From a checkpoint of a small transformer trained on Wikipedia.
Size: 11 layers, 9 heads of 32.
Architecture: rotary positions, no biases in attention or MLP, untied embeddings.
Training: a variant of Adam for these matrices, 194M tokens, 5918 steps.
MLP neurons of a small language model. Each row is named by its layer, matrix (gate and up: input weights; down: output weights) and neuron, and shows model dimensions 48-143. Each number is 128 + 32 x the weight over its row's rms, rounded and kept within 0 to 255. A neuron's up and down rows have the sign that makes its largest values positive.
After each neuron's rows, "fires on" lists the tokens most often at its 100 highest values on Wikipedia text that the model never trained on.

L5.gate56 [ 68 114 115 115 162 120  91 147 142 105  73 169 141  62 129  83  82 117 148  66 153 129 129 120 111 128 112 198 167 132 108 105 154  88  66 147 112 142 127 101 112 163 180 143 113 128 120 139 151 130 142  91 207 132 147 155 114  83  64  88  98  98 146 140 112 106 122 131 131 108 110 189 184  96 124 116 144 124 181 125 132 131  90 135 123 177 167 143 100 139 106 128 114 217 120  97]
L5.up56 [155 122 127  97  90 174 166  97 152 165 150 170 171 147 150 122 124 149 152 177 123 132 106 119  92 141 133 120  79 151 135 136 106 113 101 252 118 162 103 151 179 151 164 124 104 166 132  88 179 138 153 114 128 126  66  99 139  76 171 166 159 108 147 125 131 123 114 121 139 119  97  85 142 108 174 176 126 137 107 103 177 132 166 135 130 182  74 133 163  88  84  91 125  83 112 129]
L5.down56 [151  96 121 201 146 139 106 149 118  90 139 181  69 151 186 131 127  75 105  48  77 112 131 161 125 129  99 147 148 126 172 106  85 197  90 117 114 139  97 164 123 124  91 126 153 161 101 135 140 148 120 150  50  78 153 111  78 147  94  30 151 129  93 105 146 136 160 148 141 172 126 142 148 189  90 133 186 125 125  87 148 141 124 128  95 170 182 112  99 116 141 158  95 171 120 131]
fires on: " only", "9", "8", "6", " and", " sold"

L4.gate278 [176 138 195 148 133 183 118 131  86 115 114 133 125 160 124 126 127  66 119  30 110 184 122 111 149  95  99 120 161  18 129 148 104 162  72  88  90 169 122 158 127 139 136 163 142  84 134 169  68  97 191 102 134 119 124 125 110 104 120 138  94 124  51 139 124 136 157 148 137 133 125 133 117 122 114 137 123 158 131 121 151 128 197 178 165 131 108  90 181  92 115  73 128 117 142  57]
L4.up278 [186 172 123  92 140 116 112 147 118 128  67 161 159  90 147  70 140 141 130 152 155  95 137  49 107 114 184  52 111 117 101  97  80  82 159 150 151 134 141 183 104 119 121 137 143  84 129 143 121 113 135 108 114 166 145 136 163 119 138  66 138 104 142 167  98 103 137 123 142 136  85 134 142 126 142 110 119 108 158 140 119 130 142 163 160 143 103 158 102  72  72 110 110 157 155 152]
L4.down278 [134  79 225 131 132  95 134 152 139 114 109 106 127 174 155  94 115  83 132  61 104 193 158 106 147 118 142 102 152  99 132 135 123 163  84 105 176 127 133 140 110 141 119 155  84 136 130  63 171  60 144  99 145  74 129 102  99  56 113  95  89 142 131 120 111  96 178 121 139 155 119 126  88  97  45 105  73 170 124  95 165  98 177 122 131 138  74 136 162 141 117  70 146 131  93 121]
fires on: "ul", "ru", "line", "nning", "ī", "raw"

L5.gate127 [142 119  99 103 164  99 129 181 168 150 118 144 155  89 150 145 162 137 195 159 138 184 108 152 150  72  94 147  60 113 154 126  67  86 161 146 149 199 142 146 169 121 115 112 136  96 101 111 156 134 127 138  95 142 140 191 120 106  94  50 134  97 119 200 148 107 100 166 109  49 136 143 160  89 102 126 100 135 212 141 131 165  78 118 105 127 207  83 171 101  92 132 154 184 120 132]
L5.up127 [182 156  97 142 140 133 170 117 198 156 135 126 202 133 127 154 154 184 140 116  43 161  87 114 169 148 214 111 154 149 199 126 116  94 134 152  74  58 160 129 152 128 165 165 131 152  97  79 112 110 181 145 107  94 112 160 158  97 127  88 141  83 108 130 126 156 119  92  83 190 134  93 151 143  85 204  97  88 141 107 115  97 146 176  94 146 139  69 144  97 125 140 112  88  98 122]
L5.down127 [ 83 115  92 163 147 139 118 157 140 153 159 169 164 121 145 111 123 122 152 159 123 141 146 112 197  97 113 160 117 128 129 134 114 151  73 174 108 169 138 206 117 168 129 167 112 121 119  99  79 121 104 169 117  64 130 163 190 131 148  53 196 131 143 186  97 134  84 160 110 111 163 139 107 131 189  67 129 125 117 139  82 129 126 104  82  90 109  84 143 135  99 121 143 226  68 147]
fires on: "2", "9"

L5.gate126 [127  71 156  83 131  86 172 178 132 218 129 107 116 107 138 127 157 119 105 139  65 148 113 100 127 110 123 148 162 126 165 123 110 134 198 134 170 142 141 141  69 125 152  83 155  51 165  90  72 160 136  86  88 174  92 184 157 137 190 142  76 113 111 167 140 150  85 140 108 100 178 144 140 138 120 118  76 118 184 157 151 145 101 148 140 104 200 145 120 132 120 150 162 139 140 138]
L5.up126 [171 146 135  86 132 179 127 192 156 135 115 138  71 138 137 116 153 153 124 111  65  96  78  81 147 109 122 138 168 120  71 101 104 134 166 184 113 116  98 121 195 149 159  98 125 103 103 126 173 109 115 173 100 127 163 136 172 115 146  89 115 123  65 161  94 133 110 127 178  76 133 106 119 121 167 130 154  97 173 193 115 139 143 112 147 124 128 167  94 144  74 172 140  69 134 110]
L5.down126 [111 137  47 140 181 139  92 124  98 122 119 133 117 113 110  96 131 156  44 166 128 157 122 117 138 130 131 141  67 193 144 202 150 130  99  79 131 209  93 162  80 125 133 178 123  83 175  99  99 124 139 153 127  91 169 147 126  88 112  90 181 110 150 165 157  91 109  93 109  74 147 118 129 107 131 101  61 187 120 127 129  89 202 104 136  90 135 102 167  84 162 143 135 154 107  90]
fires on: "2"

L3.gate440 [129 129 122 128 123 120 175 207 155  93  97 200  81 131 132 154 183 158 162 106 158  91 142 168 166 147  98 140 129 117 122 127 111 126  77 104 182 175  95 129 136 126  88 134 132 112 162 116 151  78 184 114 141 102 137  86 137 117  63 110 162 147 154 136 166  70 162 141 113 118  99 104 131 163 136 103  70 151 150 155  79 126 133  90 152 124 135 150 135 112 113 168 112 101 162  86]
L3.up440 [106 135 110 119 100  88 155 213 188  77 102  97 174 163 180 160 154 156 141 154  91 146 105 109 145 142 104 162  96 160 148 152 130 129 214 126 126 134 164  85 158 109 176 197 111 122 147 103 112 118 181 114 117 122 132 165 148 118 162 167 134 129 122  58  76 118 119 146 171 111  77  85 173 125 152 173 105 113 121 130 136 175 110 122 139 149 178 164 163 142  83 113 116 143 143 162]
L3.down440 [135 115 144 133 108 146 126 111  81 164 145 151  40 142 150 121 172 103  97 160 147 119 133 133 145 129 174 184 164  79 121 128 126  83  82 100  99 155 131 157 137 133 129 112 127 135  81 113 113  85 143 160 128 163 156 138 140 179 154  99 103 137 158 151 117 207 137 115 108 122 207 128  93 137 187  49 188  95  88 122 102  82 131 125 111 166  98  77 154 184 171 177 158 109 102 110]
fires on: "8", " by", "9", " between", "4"

L5.gate61 [120  54 111 189 106 103  82 131 152 106 151  57 107 120 101 141 142 124 131 131 117 129 197 120 105 172 131 144  98 144  88  90  96 152 163 142  83 161 214 127 153  86 119 133 106  42 124 104 167 102  90 141 133 133 135 157 126 109 100 146 144  94 124 133 111 158 161 119 142 117 156 145  81 106 169 124 116 124 114  77  79 140 205 136  97 135 162 123 142 136 168  55 180 159 107 116]
L5.up61 [155 147 122  83  99 112 121 155 104 115 123 148 152 136 158 117 197 158 137 117 116 114 129 163 139  63 143 104  77 102 201 124  89 126  88  91 143  96 150 135 111 132 198 137 153 138 117  97  97 140 129 174 166  85 120 170 148 148 157 105 131  75 157 117  92 126 157 142 108 136 102  87 160 193 139  50  88 124 100 147 121  88 114 114 168 108 116 101 108 154 121  90 167 130 120 135]
L5.down61 [117 174 164  95 158 111 130 130 102 117 110 154 214 136 153 179 143 153 124 143 146 130 113 130 127 152 100  72 136 108 116 148 137 114  67 169 109  36 160 168 119 121 214 104 170 158 162 102  69 133  98 118 196 113 104  98 150 195 114 141  92  90 101 111 123 109 136 139  71 158 152 103 159 158 154 123 138  99 149 119 112  60  80  82 163 195  86 101 105 132  87 103 103 149 150  77]
fires on: "al", "com", "ca", "lo", "li"

L7.gate596 [102 106 149 114 166 137 129 113 150 141 104 133 109  83 189 140 131 131 135 168 114 149  96  78 159 117 113 168 132 172  78 136 111 202 169 165 128 138 123 105 130 152  56  91 125 105 204  88  79  59 149 147  85 128 120 143 103 156 108 125  96  94 103 167 111  51 151  90 104 119 111 186  81  86  84 153 111 153 169 165 139 154 121 135 102 171 158 139 158 122 174 166 179 133 112 132]
L7.up596 [162 202 152 149 166 149 123 113 148 155 122 122 181  70 148 153  87 136  95 140 103 108 142 126 163 155 169  80 128 123 113 119 126 157 175 174  90 122 172  86 123 135  90  80  79 101 158 124 125  99 125 165 106  72 135 123 127 143 166 112 187 136 131 127 113 145 120 163 104 111 116 163 110 107 115 173 128 143 139  42 119 146 147 142 143 105 157 111  92 137  88 198 157 101  65 158]
L7.down596 [132  92  91 157 135 135 143 182 109 101 153 109 110  62 135 127 122 150 127 158 128 116 142  61 172 125 140 125 123 119 111 126 161  98  58 151 174 144  74 140 117 107  75 140 126  58  93 150 129  66 135 106 145  74 117  85 155  76 120 155 148 126 129 111 252 134 110 146 129 137 106 151 132 149 200 121  94 123 155 121 123 123  66 134  89 133 134 118  99 137  98 160  75 107  67  60]
fires on: "9", "8", "2", " ", "1", "7"

L4.gate374 [163 132 144 110 149 142 117 142 156 184 130 137 138 164 110 163 118 124 140  72 190  72 119 126 138 101 237 102 122 206 116 162 153 175 123 153 147 132 124 178 133 179 123 116 208 133  97 135 157 115  83 144 130 119 167 142 113 162  83 118 154 157 174 112 176 155 197 107 126 149 170 163 107 140 144 103 164 214 183 107 137 108 125 160 167  96  95 138 179 198  99 140 141 124 152 166]
L4.up374 [122  97 107 118 131 161 113 142 156 169 141 167 146 145 143 155  41  95  96  91 158 148 177 171 113 150 194 158  80 148 167 171 122 141 119 124  96 140 104 165 107 171 154  89 132 105 114 179 105 103 145 128  92  96 147  88 113 142 122 104 141  96 181  77 118 138 174 110  79 101 152 112 120 158 112 129 112 131 127 127 118 135 106 177 125 157 169 138 116 133 107 102 149 162 143  47]
L4.down374 [ 61 111 178 185 125 150 136 172 139 139  92  60 158 165 109 108 119  98 138 114 177 119  70 122 146 178 143 133 137 108 102 106  99  69 124 146 105 161 146 158 138 124 138 216 105 148 131 139 181 132  91 116 114 111  74 102 139  77  93 113 124  83 117 118 139  94 114 101 152 159 116 133 145 103 150 109 102 143  91 121  80  92 148 134 170 136 108 148 109 105 190 156 156 151 101 192]
fires on: "9", " Street", " on", " On", " section", " Line"

L5.gate173 [133 131 178 160 124  87 110  95 121  83  86 170 174 104 118 134 175 151 127  74 144 117 178 133 137 110 138 100 111 149 110 112  90 123 164 153 147 185 136  57  93  92 131 171 137 202 118 137  83  93 125 143 120 107 143 143 103 121  95 134 138 159 125 122 171 163 104 150 125  91 199 212  81 162 104 165  99 108 192 103  78 135 161 101  84 131  97  70 141 113  98 104 181 152  84 189]
L5.up173 [ 79 105 103 149 160 123  66 136 122 181 200 130 142  80 113 147 175  77  59 117 119 148 120 138 162 117  80 124  79 162 161 134 101 173 130 140 146 139 156  99  79 144 112  90 107 121 100  50 135  93 164 164 130 121  94 147 106 134 123 177 162 185 129 159 112 113 164 162  61 148 133 113  87 140 118  65 118 140 128  91  46 101 130 134 171 107 167  96  86 160 138 129  88  44  83 133]
L5.down173 [135 153 129 148 115 205 153 157  88 111 129 142 135 142 101 142 142  90 152 157 120  86 134 115  70 183  85 112 163 114 131 148 166 118 109 156  60  93 142 168 112  82 176 144 160 187 142 141 120  69  92  77 164 104 119 148 129  87 142 141 190 144 164 147  93  79 126 203 151 165  88 137 165 176  98 142 149 116 133 157 138 130 114  84 160 154  79  80 130  92 113 154  87 137 141  93]
fires on: "mo", "li", " Tho", "na", "lo", " pro"

L5.gate568 [161 142 101 140 148 151 111 100 139 125  89 134 128 153 139 117 124 130 126  98 141 187 196 146 147 180 161 146 132 207 143  54  83  90 118 131 134 141 146 118 123  81 133 143 153 148 116 179  58 160 171 117 173 106 151 133 182 127  94 110 104 104  92 147 171 146 117 102  49 163 118 114 157  28 198 136 110  89 168 123 118  86 102 153 117 137 109 173 100 106  76 103  74 142 104 125]
L5.up568 [123 142 127 176 136 121 119 152 151  72  99 146 172 119  92 107 135 156  45  80 110 238 145 127  76 173 119 142 121 213 159  97  98 142 123 138 101 111 133 101 122 138 181 150 182 113 107 126 117 132 119 164 122 112 141 152 184 166 174 117 135 128 132 129 138 167 125 105 127 165 139 105 186  82 210  21 157  97 157 119 127 109 104 146 186 124 115 152 117 140 101 132  64 134  69 152]
L5.down568 [104 135 168 156 148 111  98 189  99 105 134 105  96 132 121 146 149 117  83 119  73 100 111 130 132 145  77 163 101  62  95 160 177 164 124 149  91 107 155 117 173 162  62 187  94 119 127  88  43  89 145 142  85 116  95 118  75  98 113 134  79 130 160 102 152 121 205 149 146  66 124 132 140 153 190 145 139 109 150 209 181  75 154 104 113 145 128  51 123 116 134 133 128 122 182 183]
fires on: " between", "ing", "s", "ee", " starring", "1"